Part of a small language model's weights.
Size: 8 layers, width 512, 12 heads of 64, MLP 2048 tanh GELU, vocabulary 15888.
Architecture: LayerNorm before each block, learned positions.
Training: 1494M tokens, 11399 steps.
MLP neurons of a small language model. Each row is named by its layer, matrix (down: output weights) and neuron, and shows model dimensions 170-340. Each number is 500 + 25 x the weight over its row's rms, rounded and kept within 0 to 999. Numbers have three digits each.
A block is one neuron, or neurons of one layer that tend to fire together. After each block is what it responds to, as a language model described it from the Wikipedia text at the highest values.

L3.down1536:513473523524498509499443544516460486515496522484480515510489457510493502475507531503487449474528511498513551449474532478508498491481450495480491495483523509513519480474519480495511544518506523518506478486483506518518523495528513517484486565500531489504494526517493489503486486524479484528503498515517482501512503507525472527505469495547461531451496521460496561487492518483541541509506496496499524488494488531507502480468493518511469488477500512513495501499472511463484537539526462488516500558432508520469497475528
Function words and capitalized word-starts in the middle of song, album, film or book titles, e.g. Looking for Freedom, Step Into the Dark, Time in His Hands.

L4.down184:477511485469484483489517476509511448500518505473559492531504482512522489506522518466541505495498456524474474522503461519492505518451500528487500462532534500471475488525494541507517520468492486503528495532472475461485495474488502489542465474516523513477503467520504504522509528529489517504501472517528492531504489489490510488518535503476507474499494474510474457488466509458513511505539558511520556474464504527486533520555491515510517466528530484564492481527496518519533523508474531496485476562470507479494501485465
L4.down377:483453500535535512508506468538420474523498530471451497540530501452463490483498455492486547532452513473543526502473497491546475533485462472470455495477513477507516501481465485502497496531471496528546508483533490531456477479477485466501524505493504464543497508506512500510481430535503454529511501522535491483508495524454518534502500462499506533536466549488505495501518491499492517454532503482514497553490490493529505447492501493511478495530517513456477480470511488495464501494514519519567520527470487462505497508517
L4.down787:471505479497496479519497511539523419510498515515557512548489500516493518494427499512511512485532488466497498534515502467514522494497493509477495542474501462562526521514484483468514514526511522495490482522530495477507425514482536520485448518527527497482458498509505497510501524509503522485494508491516495509452499520513495500488495444497516521474463475472520536486484473486473543541496460519528470528453486499486493499515475508463476470497465541487499485480517535501503538513483470478496523494494486485553504474469
L4.down1001:487478511514503518495507493479503508507547493486489510496504505502511492515519523489513514472486504496533535462447526483522472486481520542461486465541517563508512459490511479464487467459504510472506537512463478454505488467489490447502481519519491485507512545497474498533526492494490476534467474508513454511516476508491451528470524483538497504512523514485480462462507485533517539537500508459509511514515459522532495430481509542522523490488522496468495556449520526504470516525577506486485489527491471485479531462525
Early word pieces of multiword names and work titles in lists, e.g. The (A.V. Club), Two-Bit, Eyes on the Prize; sometimes sentence-initial He.

L5.down641:464530486513488492535498463498496541478502464490495492484477511471514515501504499475495465525511497498473523497473526522505512465548512552522509485464526522495467498508518522460457510498528508498492488525490518512481484484501459537460510516512468502517511532517476522535496469461481507453523506462559492486514477526482526494441446512482491461498524453484530526486517490502523519459507482520464502518533458542556511480543553494542520462493509481530496525435547485478508469517494512506506468516505517469494482543531
L5.down1286:458541492454526490475522507520503503508503475527519465495526535481504458485492541496519504465462498525507494519494463517513515502539522463561522517496533470523526466494494545567451541507526516518480480469437495524530465486530524499477542531482515483470520470466458508492505501549509508469516501473499500541480477502486479515490514501501484484471483505503558500498489482490497507484491547474470465472487494514530492506508521453460508526541488492480505492536470488523526544475487471504541529508512521489479490541498
L5.down1812:498487483487510479505504537497521480487477502472503483454533500534439495517477455560459516482465475454498502512513487432493508496530461482439524529492462496498528492522516475517545482524561491513520488522487513531465511484509499473547516496523502494527517515475496535492506531461502502538521511483495475528501484489482457483460493483495466533506498508533489548533506488439521462495496478504502482502463478445514524545469505533529492493478473495500507506482468508481527468502461489477517492436524478506526515493484
L5.down1846:528532502495461503499514464511484453515507477536497435485490477505489528479477510502479479536532492536541507525510485472488454502527524528486522478493474475509513524508504470529515526517510491520511498463506515545540467496513517513517500487498489540509446566465480489504477488484478513488483470506526489461511528472487509486455486481527517519484518460509551473503508493490488489506489472516471486520513525544482517473474527505481503501484489508480541450505499531482486468497535533521526474460510463505497431520522
Tokens just before an outcome or count, mostly table-row pipes before Win/Loss in fight and tennis records, plus "votes" in election tables and "a"/"record" before win-loss records.

L5.down81:496452516507472511508526487483530480507505505505499479479510451487527478521473454441494488466450485478529485491491533511455536534457525511525448494472539449445517530484496493482476506542519522485531446519489491537510503436516468526561498533520489505494478502489524564483465490510547486512511504504483508533521470517534539521495529466502498514526489492518458578483479521508509454495515471495489468522551488530478499498499476554487519495512499508421468518505528514484472505505460464494531463550488464445527479483447
L5.down685:459526521481517463521509506516485543540499498479474543488514484543472476479482450525492472475483531473489512482508518510490513462482469577506486540476517532478494509498513529468537522469535557463491491506468461538505487484474513485498510528511513499541473523490480513499500482533482510495495545499530522467551460472474490502498496566537513518488490481501511568493462524456469485483501508502510534526469480458493468455477507537505551502491502455521471513498478489529534501509490501535552528486481471495517506501504
L5.down847:475489467514516530512518478520509519528497468495488500495464498471519460509476500522512486523477497504504496471523493490465459492549493510453509527518528503524487528493474509467515451511504500507528529417516544466489504471485499484512524530509490497508497552525515498499497486479494503524529515515495481508515519475474452496480505546500505515498469485521543531522501456538497528542488442487497502470514529568558474540494493481508466477474525508506488451503494550498521514463536486528531478524522483479484510540472
L5.down2040:487532479513482536495505470508511496545509522507502503482491464486483502504499484453471536484512483485524541489500464522458455483514460543466509513498510508530509507494490494464467492500434532473529508537481513510511463466527506472505502538485506531535502497533465518480461500495518533476502491497518508456498439460535469508517467469543525492508488493506543567541541513466491501534460550520520488507484483504544501525471514520515453475482467516477491496493529514550487466498466461530500465488489472490489504519509
Word-piece fragments inside longer words and names, most often "es"/"ens", as in und-es-erving, dom-es-tic, G-es-ellschaft, Sprachwiss-ens-chaft.

L5.down291:527529499469513517522527455555482512497538474539510501521470459481463522497523537517504509511503498492495488511493510490470510439523504532495555471443532537494461469503507509505480482475519447516517485456484536509510490469477506497491541520508540500454477513494486498490524531518504506454465476496503468506533508501558483490484510518521533510482495491502480468451525574519500467521462520464530520544498507499500533517446518505475464474492523499515515540494550484501486518465524491506509472495519479464506455499552
L5.down935:490459471503540493503484495513487506488515489477500489485516514499521504472505504521469529497513482487518486511470443489524491510522460522504516500485476519533547487482510540515462470461505513477492455480473510490498490502434480547497507512489526542499493516477489512472464509477457515520485483485506508494537551461494483521489530489511513529503462486481478519511467469484438516553500506469514513510505509534575520522524508554535493491513518498525499505538482544533500500486487526458490509516487503446481487472495
L5.down1226:451504481499507491505499530495496458453487517506499508491524520505520513529505522520507484527503522497456434515522484488483526520482514462547472496483505507516510514519500544536512502471462515511469491483507495551564499492525516495505492518495508531496494479557515515527515523512505536540493476491467425563501512492481532482479482513505585433532470492449400446471510485485443474514506510504491482527526537544526524512492523512503532478512511510475528495525515533507486528478505470501495492514506469467463458497469
L5.down1484:461545528510499529524520547535533466491478499492554473498544522486503528488492473482501500483505550458500507509467544520468516538524519505572430478460512522473524499476496487472476510487510514515522508499519507529503507504505484486520479489507492487469521522516493512505473478478458471532536492501530460504501490538495495537539540485481500478469509502549452563533463499527486519500496522472513489506517478477498507494483491512551479475469471471512493503505500509570474490552462452538453466514544508476492488522499
Tokens that complete a nearly certain word or phrase: middle word pieces (Le-igh, E-igh-ty, Light-house), than after more, of after one, until.

L4.down87:498469471502536513491477492511509453516484510523455485485517489531479463469474553475554494497470513533508512482504463478484498511499485552523496505516461486510499524468493498492546478532510482522497499491472511473493465470509509487480494470476525519547461485477486520500516493473505496485535517515509448512486440440532490491509488503461497487517495478513595528552492505528490490533490515501519504498483507505491493542484473478508498501478477552456460489479532506484481487479509525485509477512477489498515516520504
L4.down206:491473494480468499489518513465491557492507497506501503506503507491510441505517502473510532489499497529458510491506478503514541485503496534521514456507499513502511491506484482491543485494532483532483469485476507491470500495434465472532484494454458501495526502474488486496534450491512496497508457489501478442510438482463529538509500481499536518463494519526553525529505506516559513557504533529501502515494477454492488504498490488476523527499509563531514493530519479447483516531488460542536522458524524497498497474529
L4.down935:472496517493487484462477496532535494514527507489511496500498491510490444551507479465460506505471500512491502491522529496469517482500534519480509496510469495507526500519487475471488501496529498479514503491498530557500485501521527505522445459527522561486495517516482475513533499506533527473493450515480475534507493555519530510500524541486473508513505489525501511486470503477538442511467459536529494460472505522467492507524508489537506504463526493499477487516435490500517499559497511481523457541494506510471528529492
L4.down1545:502492472530485479513451473483501487491529548507478446481488492496549469504487492513501512500475506529479507509488485512469526508496466470517529518502461502505567503502479517546503485479510497506447471473508532516522439504483485507483501444503479555483465494498462492556519462514463536476531476504494495479566505491506511511492532549488479500495492527495513501485467493471520474518492479541526505514480502503553479557496501501498535503514490495540461457467506509458523492508534516465496506538518496523528506551530
Continuation pieces inside numbers or words split into several tokens: trailing digit groups in table figures like 2,4|25 or .5|22, and word fragments like Ro|an|oke or di|ag|rams.

L3.down1271:514517474543496471521542473510532520504494491503468499470497524504528507504431478505529512444485524506452484440473535526497514480527460464525454503456501442517493538483518501477510506478485464519508452476490458525469512472492477478517559513536467511502487525526514501502513465529523493509531515496467471482505503536505511518515484503514470577518467488503536345508472472484499481516507501548461487509488463500481481521503503476496552477482507516482526482506527456484498520461519583501494495531475543509526482519535
Fires on the article "a" (less often "the", "A", or heading "===") starting a noun phrase, especially after "as", "under", or "is": "as a society", "under a Corps".

L4.down1397:481523493524517484532471482478468511498469538474548472524528504482471487517480514501516545459465477472532495482521496511490545489537452493560513483522561488443489502462490470455478558556459519508504539504518522544532473490493512555497509491528487467498507529499536464539500529485439476492526504488527522497485490517509484510481502484513525482475469489480482390504494474519528530474500474476498478436517467456472505465490529475500516504510555495519471447517490534514516493507506579495498487491505478484518522519445
L4.down1735:480490548483476523520508497508475511501507498524435541529513482518486517511521479495468497471522506495498523468502486515460493516503500517455517451505494523509481481463510493497481480498508522491534509493519445492455550514487498488535479514496509531541492491490496475468476432504507471500492530517479487577496478490521468497514508497527477480495479480549488527458532486493494507473471487455503508495481489481494489460547473495488515494464514542419491519492512532531476524492503472534470532483513503481492540513522
L4.down1989:513481513502547522471491471522487478541515516513493464523488471513512470530492525494524503494484492454473476521503512451506530535488499482545467529484478507491498497534503469435463536523496549498514482510494482563484491483514503481489496467504492521503478496461541539553505508490499509485546551487471507494479529533474519512488477482522515530491552481443548605492489519484491494551481460522477477509505464498494470480476455478505483521553537503496527483557477497487529510504528461506498481471530481486495504535471
L4.down2026:492501516497524494523515521473538448485515509479510515509508504471503513514512498448527514494482503519542493528485502485489515526511498462511507536501521471495487477495505481479515502506463538488499512471534519527466437490525549542475526489564485464523481525444535518478469501490514467487475513519496551456496509505503498480498500459474454497488486505508494515485532495491495509453530520518494461463476465523460466462482503505498478524449502499548495463522515507524527471476496499546505520491498517495490473532440
Closing == / === / ==== marks that end wiki section titles like History, Personal life, Semi-finals, plus a weaker response to words inside multi-word proper names and titles.

L3.down847:500537540522493515486491454521459513524466521504486515533482523490507510465513485508506482486488498535499501476521561489515472533491487511478488466514505483529478503490492529520455480495506498504453462489439488485475486490475476518507512496502516447493538482504479481484504465516511519503508515527503523527551526489547511485537487493606425494532473469504494468542518504484503514513551505512464533471504514483517524472511477468453518489485530455511484465479545488544433546506459518474536512520507485510469474492527
The final token of a person's first name just before the surname, e.g. Barbara, Wilhel-mine, Natal-ie, in bios, casts and results tables.

L5.down1:488552523534509480485486478553509496501480476494513489497490498481466472506490510492478456497488466510473495488536472476487465512489483471474489535444470506483513493507485524508508509476477481472525497536494473540470502521487540466514541472484460525472490492472470505474518520501520548514544533504462482483528488498475518521519477517513504507515496450504541495534510490519496506531522486477500503455465520505492486471480519512472499523477531461520456506449484532503475487466479529528502493528478500500527487517488
L5.down355:517512483507506525504541563530487500511448522540530524476503473468504449508481517509489525515501473545467498495504489443507452471416495467540501543489517479529519507533486516493511477501518505522527513530498445535449494490457471477507514487506520467497509517479479522492505495521477474467497487511493512474470470490450492473492522542496503536521458513468530459489499501535497490475490529533510536515502479507464511510463504524511525491466514496499498503476536479509500499492494550512485511496524506548520502498553
L5.down898:505501472492473482490483498536486493501488538509460499494487510503474537494435517492531492499499482477525508490506499508508515486472503491533477509481494487483484473513520487496521523555455504472513516462489508487485516518518497482476524507524501510513516490466466467490554506523528497485557542482491502431486483528465500551492502478506499522551484501472483540533510483519513473532502483454481453523507482564561500530500498494543514524474503523497503484482469470508525471481489543519511512485476515484533508440476
L5.down1662:515563500510569479483533494505525495504451489499489492527522456504470478521495489516516479515510456490479494522525490455511468487502495539494482491497511491520532532529481454511531461495558508484484572518502532453467469492516483484509517496482475535483509499479486510489472527489545515463467527487485531471554496538512472500509527488507477524533466480498509457487501460508508472438494438506466522475456539492488533498489492528467490528513498488518471512508532506490540539481540487512503499478497494496508517472517
The article a/A in running prose, especially after prepositions or commas, as in for a few blocks, with a quality, a Marine reserve captain.

L4.down68:488478529517502501473479508510488513498534509464480480493500499494506494518535500497490478518498530564546487526500486507533534498495574468538439527499482531509489475520488515474473489491564523540519527437488476490514496488492508482505487487487522522514496487515488501506490496535507504536549477498462460499573502514485470514460471518505497533484506494514516470539530476514488468471532505503482504512437519490469514504524502552538485521500508492525488503508500502514472473486490522485526490472509464505510521514513
L4.down346:458502526520503539519486490487502505500507527502523458474517491518495491477532522506495474482550519481535514563491480506506506502492521494524466479472521517507500493533526485553514503481565521479473522467477482491477487520503525497507500499496532554492498509501480485454536455491512538534463506455472539527492493480553486465525513528486504447548505486468536471473481503528496523530528512459530522515486533504541519483540488494531507520502450485517531459492501489518462472489471509495486492521531525489487512491522
L4.down1046:505479503518474493512527457496476498452450508480494513465513507556563486463516476528457472484535509500544527470514504518492535486502478494513553471456512492549519519515489498506491457485506510521496528501497458489494512491527534472463537490482530510465520518485492514476508513490533498478510496498495504547510494516535488518514531512550514514515450506515470511522509458522515541505485487470502486467511522490497504556504546486484510500528524488506490552501494494478460506477494509486509522478533506518515484456533
L4.down1322:483450524516518517475504519456501470524492506536534536529532452562550521490518504498512476509539548519537514537494511511493536493532448503498521500473465518467501508553511494495539503513492478518479523493520466482489524484463509500463497493475482486508514526506510507485507473518502497545474502525485457472499505499502497495468516458493533531506493492508549508485528509462511544478451489493495484537464506493496456525531500478463480506496516491507504482485489525505496518544488517521505548530504471504447473497488
Second or middle subword pieces inside words split into several tokens, often names, such as nast-y, equil-ib-rium, Nant-ucket, Fener-bahçe.

L4.down219:513530503503489468456501489523557550511440508501500511470482503487484487519495512490527523487528485474483521495515506530521492488507467525541496495482521476510544461487522517495499510490473523447523504490480491512502505491518509508516564508485510510465457521469448489464526493475484516490508510485422504451495495471493506497480486491493506522473491500511512516486466497492493454459510513508511478552516488516493547464517525527452532465495522488495511513475475519512496530504438474509472518533511491496533495498505
L4.down1834:500485496483530478457489503531514562507499488498483492547489493532482491495491506503571521490525485526528502482503513500495490507489473499437522522489522475545510461476504479533534513524514490484544517490518480470536488474472506504532497534490489497452507517474494510492504450499547476496466518528495490466510452520535454475492497516501530521521518452492497497486522496543483513465516527498432475505495463468499517496485439519496540507466477491462517509483475479492499498474526499476457477488512515522515499508565
L4.down1836:538529491522560505526464500529526477520500490503444467520464463514431468499467509501483555515507485517534483486509501519507457506527518500523494472487485481527513524517513460505519480512546496515511516498476519517501477541498483481536513491534450480471526481473506464479511486506477510530496450516506510481533512483476533429482513497492499522512503460525482484488446559483487496502495480540502481505497471525544543532518487513474450489472542525499492487467505490504517519462531536455500484459540504490509520512508
L4.down1993:501493491588507496496497473537538489508498500499500465479499541481521485517487465509528491478529507525470509485512513487492499490517479483545511512470489496485520487499504525472518501494454506484505493502496494528502511492510539509484514500503514505493523477509495501536516521504498514497523489514505528491498517521508484540489496502480492512513492472492518312493472503458491499498532465491482478478526494499507480523507500475504500481513509507542477496513473466493500490491506613485518510538532474493480504508493
The indefinite article a or A in running prose, usually after a preposition or verb, as in within a few months, over a century, sparked off a debate.

L4.down88:485440493524506484488492516511483512489519524501464467543483475503484495494471515512541537473526546497457504465519508501510461485501475464510509470486538449515519497499487494521504558523528532457508523529493474467528499477469519492503449498531516566498507484456501479498514499503521482489487516514499539500524474516493493519501508474519491504471450484494510506499488441505501526487485491523487496513485500511555496469503492509452500480519532493525518562456497494535544477538539503495494470467503471519478496501511
L4.down466:490484517479485543455532537538499535505506478474451481530456480492493514491497495496489506488504492484512490497494489501484468502464493483506559551498488501480491500497488539499513546523524475481496525500521529481505484447504475496516484496509463488477561548502500552473500487500510521468505511494524496508483504536474541485481498456466516551522513479494491525514525479487515521449512493494499484598530512533506526498486514493513491530504500478510489519474505495486524546522463484496530517464463491525557459468539
L4.down945:510507490499498520494492496508516455497492456486502529492491500518478514478455502478506517509492493509456460514501519495480520537476511499519486471528486513544511501512470496459492580537497551472500506555487502501496533487520495479515501492529523510471523525522461535502462526528509502496484464503505488535535470504469545496474526524483521458533508505481564416473521491494452467409480504488512551484514496514478506503456479489494516479427506522526514503512490508475529446488504548476477564493510469513537535483511
L4.down1732:486476487509479531528533503437506517536534498457474514512487540478508484463501496508492510477485488511504476491521521490524525468490468538481506490491504503481502535502483477459473514503493496509499542518498549471546555491485541469472504510492508486504493533502458505539471562510522486499494482476541459476489522502473506505493504516520497491430493468490506429480522427510451497485545499523500493546457548529478518425495499485494509530509535479500513470474524482491471537521488548477534536513481485488526482545544
Opening sub-word pieces of words split into several tokens, often verbs after was or to, such as es(chew), pos(ited), s(worn), ins(omnia); weaker hits on made/makes and table cells.

L5.down231:559507484497502530483539502509503506504506514498463505528448474459510526505502470474511539474451500505533521488468473493505453563507524490507502525518471487541509464507496493499505513444520473509519522501486488505546497477474498488531524491480471500466516553494463498492515495470522480460507517501512501494486482529519510500460513513490512534511472528518534484482539529485476492465499482426465483531460467472522495483501499539492518459555474502522501530467512500512500460492506519487457467518492462523507470518539
L5.down419:482504486457505486476491493488468476561503486494444487509517478498468514520513456464469479494513470490464493492493493500487477531505520540509493435524477504543499539516493501499511482520529466506521483501511504522515500464506542476510445515485508529477543505514488505497526521517477477515512523531486523486513502479444500521526541470492492544465535527502446500525504482519484470488501515468493482458494495512522562467498497492509491543463516508514513542519519458497499552484486519540537487496502523467490506519481
L5.down733:495482502480504500461507558537544478524520525503493500521507472533491495565431516548491528459534486455470470490529488477486509499506552529519537505534487511557511532491504466514508495532485519441520492512495515503516491488492517557500477537506486500483526516506496500505515468497474511470508519514496496541559453497521491490541492470509502510489518501529488576501485497525511512547516558503450522509480474497525540483526477486525476499535515490512533495539503504467548517488486444507505494468489512499466508507498
L5.down1255:511493471483467509479489519511533499505516505557480525523539517501448497506508499508491532497449516474497510479485492498487477510531482522505517492549484502483525520512487479467531495554496467482507511495450518475537518510533497516553473519499503535516527520492455475484536483498555491454507524503450517530501492496576495473514470484485565475477502496482488514476484461524528496480481502509513501517517513507527476506532503507494427569537522500477479471519520509502472531488517456514470508455495485522510497522504
Closing word-piece of a multi-token proper name such as a surname, place or organization, e.g. Rothsch-ild, Emin-em, Buny-oro, Wall-ner, Tenley Circle.

L4.down244:461521519473528497470508463506480506526500463503535545531499468494513489487520490453524484506459461538515465517503517535472445514504482526485496478504546504503527503496494504477482540487527507471499504518423515505504503499455487523519534473470481435515484504504506464536510472509499504503494518498503534529524441494474491526534490526528446514521506459508449527506496482511498480505540553521497516527472499497532497470511527479481506529482466490471469487494511554569475523509457474534504512512467506497518468474522
L4.down843:486510506462516477479461476536490490485494486512527513495496518470505440516513516485523503488493516541492487511504469502468492510497509491467504504479489501522486502479456526486494505476538503510501492507518479494505505513519520562501550470504502489450532517509490525523481503502444527487529481529519478526494465529508530519549547490513491507501481470474499532499478540520513511514516460499498499491500485550496490501496478539520542535513545537538486487544463511495456474532491535523485486506525499496521501528481
L4.down1757:487531497477540519510476449480477459503492483500519536472502512518489503546494502467505475464505524543492479492483519510470474494504477507507477483477507439542476505518485517467459503517521470486445471443516500499518478500469503523496463468492515437487527505475578515503534496522524514500481498504504505498494443486505499487482520493477482510503565452536498492486476505490499501511505515485547505512484532493530520495513509508467507489495448508512456489542531560541436517534488507498508485529508486505501468519465
L4.down1906:486460480515530497484542510494503454503527464494503545513457509529484538498470480484490557473494509514504541531472511508478487465503463509515479504529520498475488513578508512525454519519479472475465504503524490472452478494503471476493483530475541506496450497523466470547499541479539482467529507503502512481444470497486521514502492519478493507466427486470539531511496499539515480506492539495439533509527493517463514512481518536501523492498496500523529477513466519510512495521496546514482485450538519475514523487466
Final word piece of a person's first name, just before the surname, in cast lists, election and sports tables, such as Cath-y, Giorg-io, Jos-ef.

L3.down261:491501543508470505481484502451494506545471517509527517493480499541496507517493521492538458465481486496546517506502534484542507468528483529497526491487475503529535494511496536489460494480501507568469481528492516529503522459502488510536487525521500488490480521501474497511488490503478457455503513481494501525505470535518505550505501491506474536432472492464490576480491526487511478505485479516468516479485506533559490461557535491452486509485465518501548499521550483485491498523483470480506535564494491512560486499503
The word "of" after quantity or selection words such as one, most, all, each, none, as in "one of the", "most of his".

L5.down392:441491538534502484529510509516479498523505441516554483482523516522492476513500515451467514507481478479523505475460501504496490522513462504502503498487524473501534507503485455476486521543505462456463475530513497504483505503521500529489552525512540503485482509515487494512484517531481516520500466475528485512458494463499518515507448515544518504471513462483528518442549517498526493480514514482515527517503490512520531474476518503473498534509509549515475524493445493524514508510520492538483512503517512481470530506466
L5.down544:480497506480542520500496524526446539535518507497537483512557500493506556520489510505486504517473499527491541472517517493500489548521428491495526463502503522536464516462512527507498493527496454497481476533495478514452527482506480513478515520539558539468502535475476519458515496480515498479471528527509516505477506522517489496474455524468486484514515527466514551515505469466496530480500490501530545515507533516512493474479539531485479540539471476496527451487433513530488524470486414531498519491524541474488478535497
L5.down1431:466529497509483507492511478465472494527476524493529481491494512516482483497552509472514534480492516523499529508471491486502490501567483513492498523447526504492457459446502557508502513434490438497488482564479516510471514497478490491508535452465458469487507470489528521501509499532483478500460521497504509483519493474537465553490549497470493505499502480443539524465515503462475509522507526524496500474470463491551478470500554489529472517568467495507494479499497527495508507554479432541510507483507515519511532519521
L5.down1712:497493501470468510504495499494483531492512512483510491515524487516462482530489517494492536480496527475530548506470539522515497451524476459486504463490499516524512488471497516438445504510505468489527510541525489475518534458509505483520520470497514518486508534569502468510522459482463471524490476495526487502497480502490471516464481474486507532513531507471488455484498478529515497497531527467534516513497462532536490410446538519542476494486520494463499479476499484475440519538546471527512521539521558450494486551552
Opening quote marks and early words inside song, album and film titles, such as "Glad All Over", "After the Love Has Gone", "Tear It Off".

L3.down456:517443514493518492518459528460542462472476534496486499505472501533498474529517545499551523469501533492523503550515504472511523522499505470441510487512497449496508525533505471505536529513529498511471530493528540511519534503535510507469504471486482463480500543506481528524496499495476497471479490501523486482501533494504499491495525453483463476499503467504512505469496482531481475497545477543521495529499475527513464511497486503476504485542509504514502504520526461520498493482496479485493493480477461531494525488509
Words that set up a noun still to come, strongest for "the following" (day, week), also "one" (of), "an", "next", "opening", "east", "it", and hyphens after "al".

L4.down980:511514488506509551539518482488511529490592477506474505471512537507496469474480511482513526526444508472479511492480495520474519533494493484533520541459499492509523484478474516493517487480500498516510531483493521526495502490532516516472471475495488490511452511522549550497494527499532477481513472510529487482485472503542514492493460536482513506489528477478494527518515528489487494492471468493475492511493536473522438487468513522460472484487459494528504504488473506525489499531442499448493518450468443497483488475486
L4.down1124:534511532493448524514486466487478515531421472515518490492507524535489511494495498497473488510456478529464492526539482464454510500517493504513525521510538455529508520471522482523484537462536512508562504518479469502499555534483501530507535499463522534538475495494495501519443461525500496524506518484454492487492492479488467490447502520472480538511519497538523504504476530452526498497473472519479529471530462472483518476486476486519482490513507494487488475543476480507507518463480486517466544487521461495448514502517
L4.down1673:483535519490472502487471537527521525505470502497544500516481498468477547460494509510486510473495480519523495481499505507447484498515527495485511490467507488544481489537500487531505499513462499495527499512501554537516473508512456473465499519496477514506469528465481519482560528527506497509515450532486476510526511521484518520510519494488477516511477488496495547503473488481509501514480495494476523462493497513482521522475483464485493502508515458462463479493511539463487546531467495470548494502510526492483531484537
L4.down1746:519511484475537530514506489507475543491497490461503482476494545525485478512491503552471494524540485538486468482475493489491483469498538474498499517505474469550487546470495512494496490494469492458485500482494489516537500439514507484461521495499506550491538508491509515448515435455472525456483533511483495509507502460526463481497478490549484519520505481500520403526505545454492523537522528500503506515480544518494539500506502524505529469455492501489491507503499483496496483511488573479477499505527512503507482500494
Transitive verbs (often word-final pieces) of earning, getting or achieving, right before their object noun phrase in biographies, e.g. earned, obtaining, received, made; also empty table cells.

L3.down1335:513477506512529441508512541490480494472412503490502475481492479488521489521502451465504495490514517523477495513512492471501536459529491490506465463485475453497515519504492525504481496488512516541500456471471489518473515497550506497512541463493469545487478461519460501464474477493489449483507473506513489477492522510541546490561514510513475531488491505517550444507466490493508498512483467502465480460523500486476520529460499519461480471520525522471519525527475496461455484482536528516507492514521506554496493507512
Final word pieces that complete multi-token personal names, mostly surnames, in biographies, sports tables and lists, as in Reynold-s, Mul-len, Gas-ly.

L5.down755:437496561527501491518465488475489512497490465498447484473524514506496466526537511457515470531462452516506477495498486476511516534511536510469510514506512527492522520504504500487526490490513538518505470441537501479570510481486536539458487491512477518504516430472489517512510511488493517510501496448536514462473532481549504507525517503518519502471528512541490507462469479520489505502523495482450500510493498508517509543492482487513504482469517541532527542479488509501525508490505501498478546495509477509523510519531
L5.down1060:503415459484488476511507456489501502538502484496487503513466465524452502500496479523520507503504498488519481498503479536521503528499507489491491532496457522468505526488515486474536579492498478493505491475502538464489516488482476495504485495491493505517520506438507503471497493482483465537489531490499497517497525493526470525522511461493525522546506522522539526524515516505490485479506498456519485527506504519538500480517515493539546491450501534505480506519466524475513525486500524520483529529485487514496500485473
L5.down1488:494488510474501487481505520481486470482488472495532520495535537472525525514531497510503518483479536472491536495476524477487502483500445472527495486500527485484463467541519491553494462528501504531514450482479541487469524505517453479487494482498484541536517515503476453522512482513459502521488445505535479528507551509538539522521492515530487508482511518555509453431500509500514483513495487486509469501479501502499496561519490555525541498494538502545542522503508510497536504493501502494493466541527493433455506490512
L5.down1638:510496501467468533508532487470510519469501499515452476449502504509524502479449490484510456494473483522508499495495533496511536516497469499489543490492490491509502471518511517524520499463494486533506505482519486493468543449494495529554488519531483493528505454516498505514499569435438515515541478484455486449488514501511480484495497523516545490517520484500501547458441477447498537469522509444542514527507448450488508457479454465513535485509478491480479498491517493511454486514493503534499481518497526511470498512492
The word one (and 1, an, each) as a singular quantifier, often before of, e.g. "one of the", "one week", "1 South African".

L5.down103:497524531505469478498487496514512468531499478513505530515478460508490489487499505493506469524531512499541535518440531475504499524483481503486537465531564491487466494500505484494512510498493474488470523537489521497466498517501487519502496514489505503519508532531511497499521483537505479501523516483526522519531490475520486518489489450531466493536522536525485550506514512489542497486496519466474498494462504430545485449486528512477501493464489473507530546499514496555548551507480506496508489465486468459497508496534
L5.down118:476515472525489475523486442461476473490511519482509520531498537479482500496529514506551455459467524448488522523493530528506521464521507520493508471482485469519512466516513514486508499522555485502521489492528489500493471499483523493503489464491484456536515524521532498522511471514507537558487491485566513491504494491497495480505495494441481500509522462506506497501532494475502481566478463485530475505456447523525492495487497557487476474524486492529487487501484517514521525545502526485489477532484495470469541464491
L5.down247:482480524533518471460498501529486479563503470516511571471528504469505468523513456506515496492476468453480524541480477496525487507491474521517511475543530542529491524513520494482512527496498513492475535461456555517482526456503491523529477533485494468493473509547512512502506514468530476506479498472502511503494472507521458515572486546511530504513473473504443487492490479522446549478520463475515510521488529488490503438499500533526525480475451486488508446489522512516495481476502501495508503470470549510471474525533
L5.down907:513518498497483443518513509483501514494509520503524491487492498493524520501485446498571511444507527448489502562501477509558520508518514498495511505491529481496518459528522468521512521512507525507476493452507499515500528514529479505525477461505471457512458525472519467528527497496537493551497483512509489511494477441514495534463449505486493497488487518511536556498475497531484498470493474543512503543482516546454463498475486508506526475500516507551538479480471498510498467508520494467475521490481480481455525433460
The final token of a person's given name or initial, just before the surname, often in tables, lists or after titles, as in Dave Meltzer, Ann-ie St-Pierre, A. Hariharan.

L3.down1113:485518499470497509515496502561522517497508493491507474464562456472476468526526470512447515540485490468483498487513497515493537486507491477530507489475527503492472494501505498476448508471502499479496523468485450501512476527505522490530475509516481508523531522544477554475485532477505504527530520469528487515507550480489483430490519453498496492533492483488490543552440530519467505526489462476500497514530507519466504532501577515486492519500488495486518506504481501513520486524535485528506506467473493485514519501503
Last subword piece that completes a word or name just before a comma, period, line break or table bar, mostly in lists and tables (Vaisjū-ns, Apart-ments, pun-ches, yards).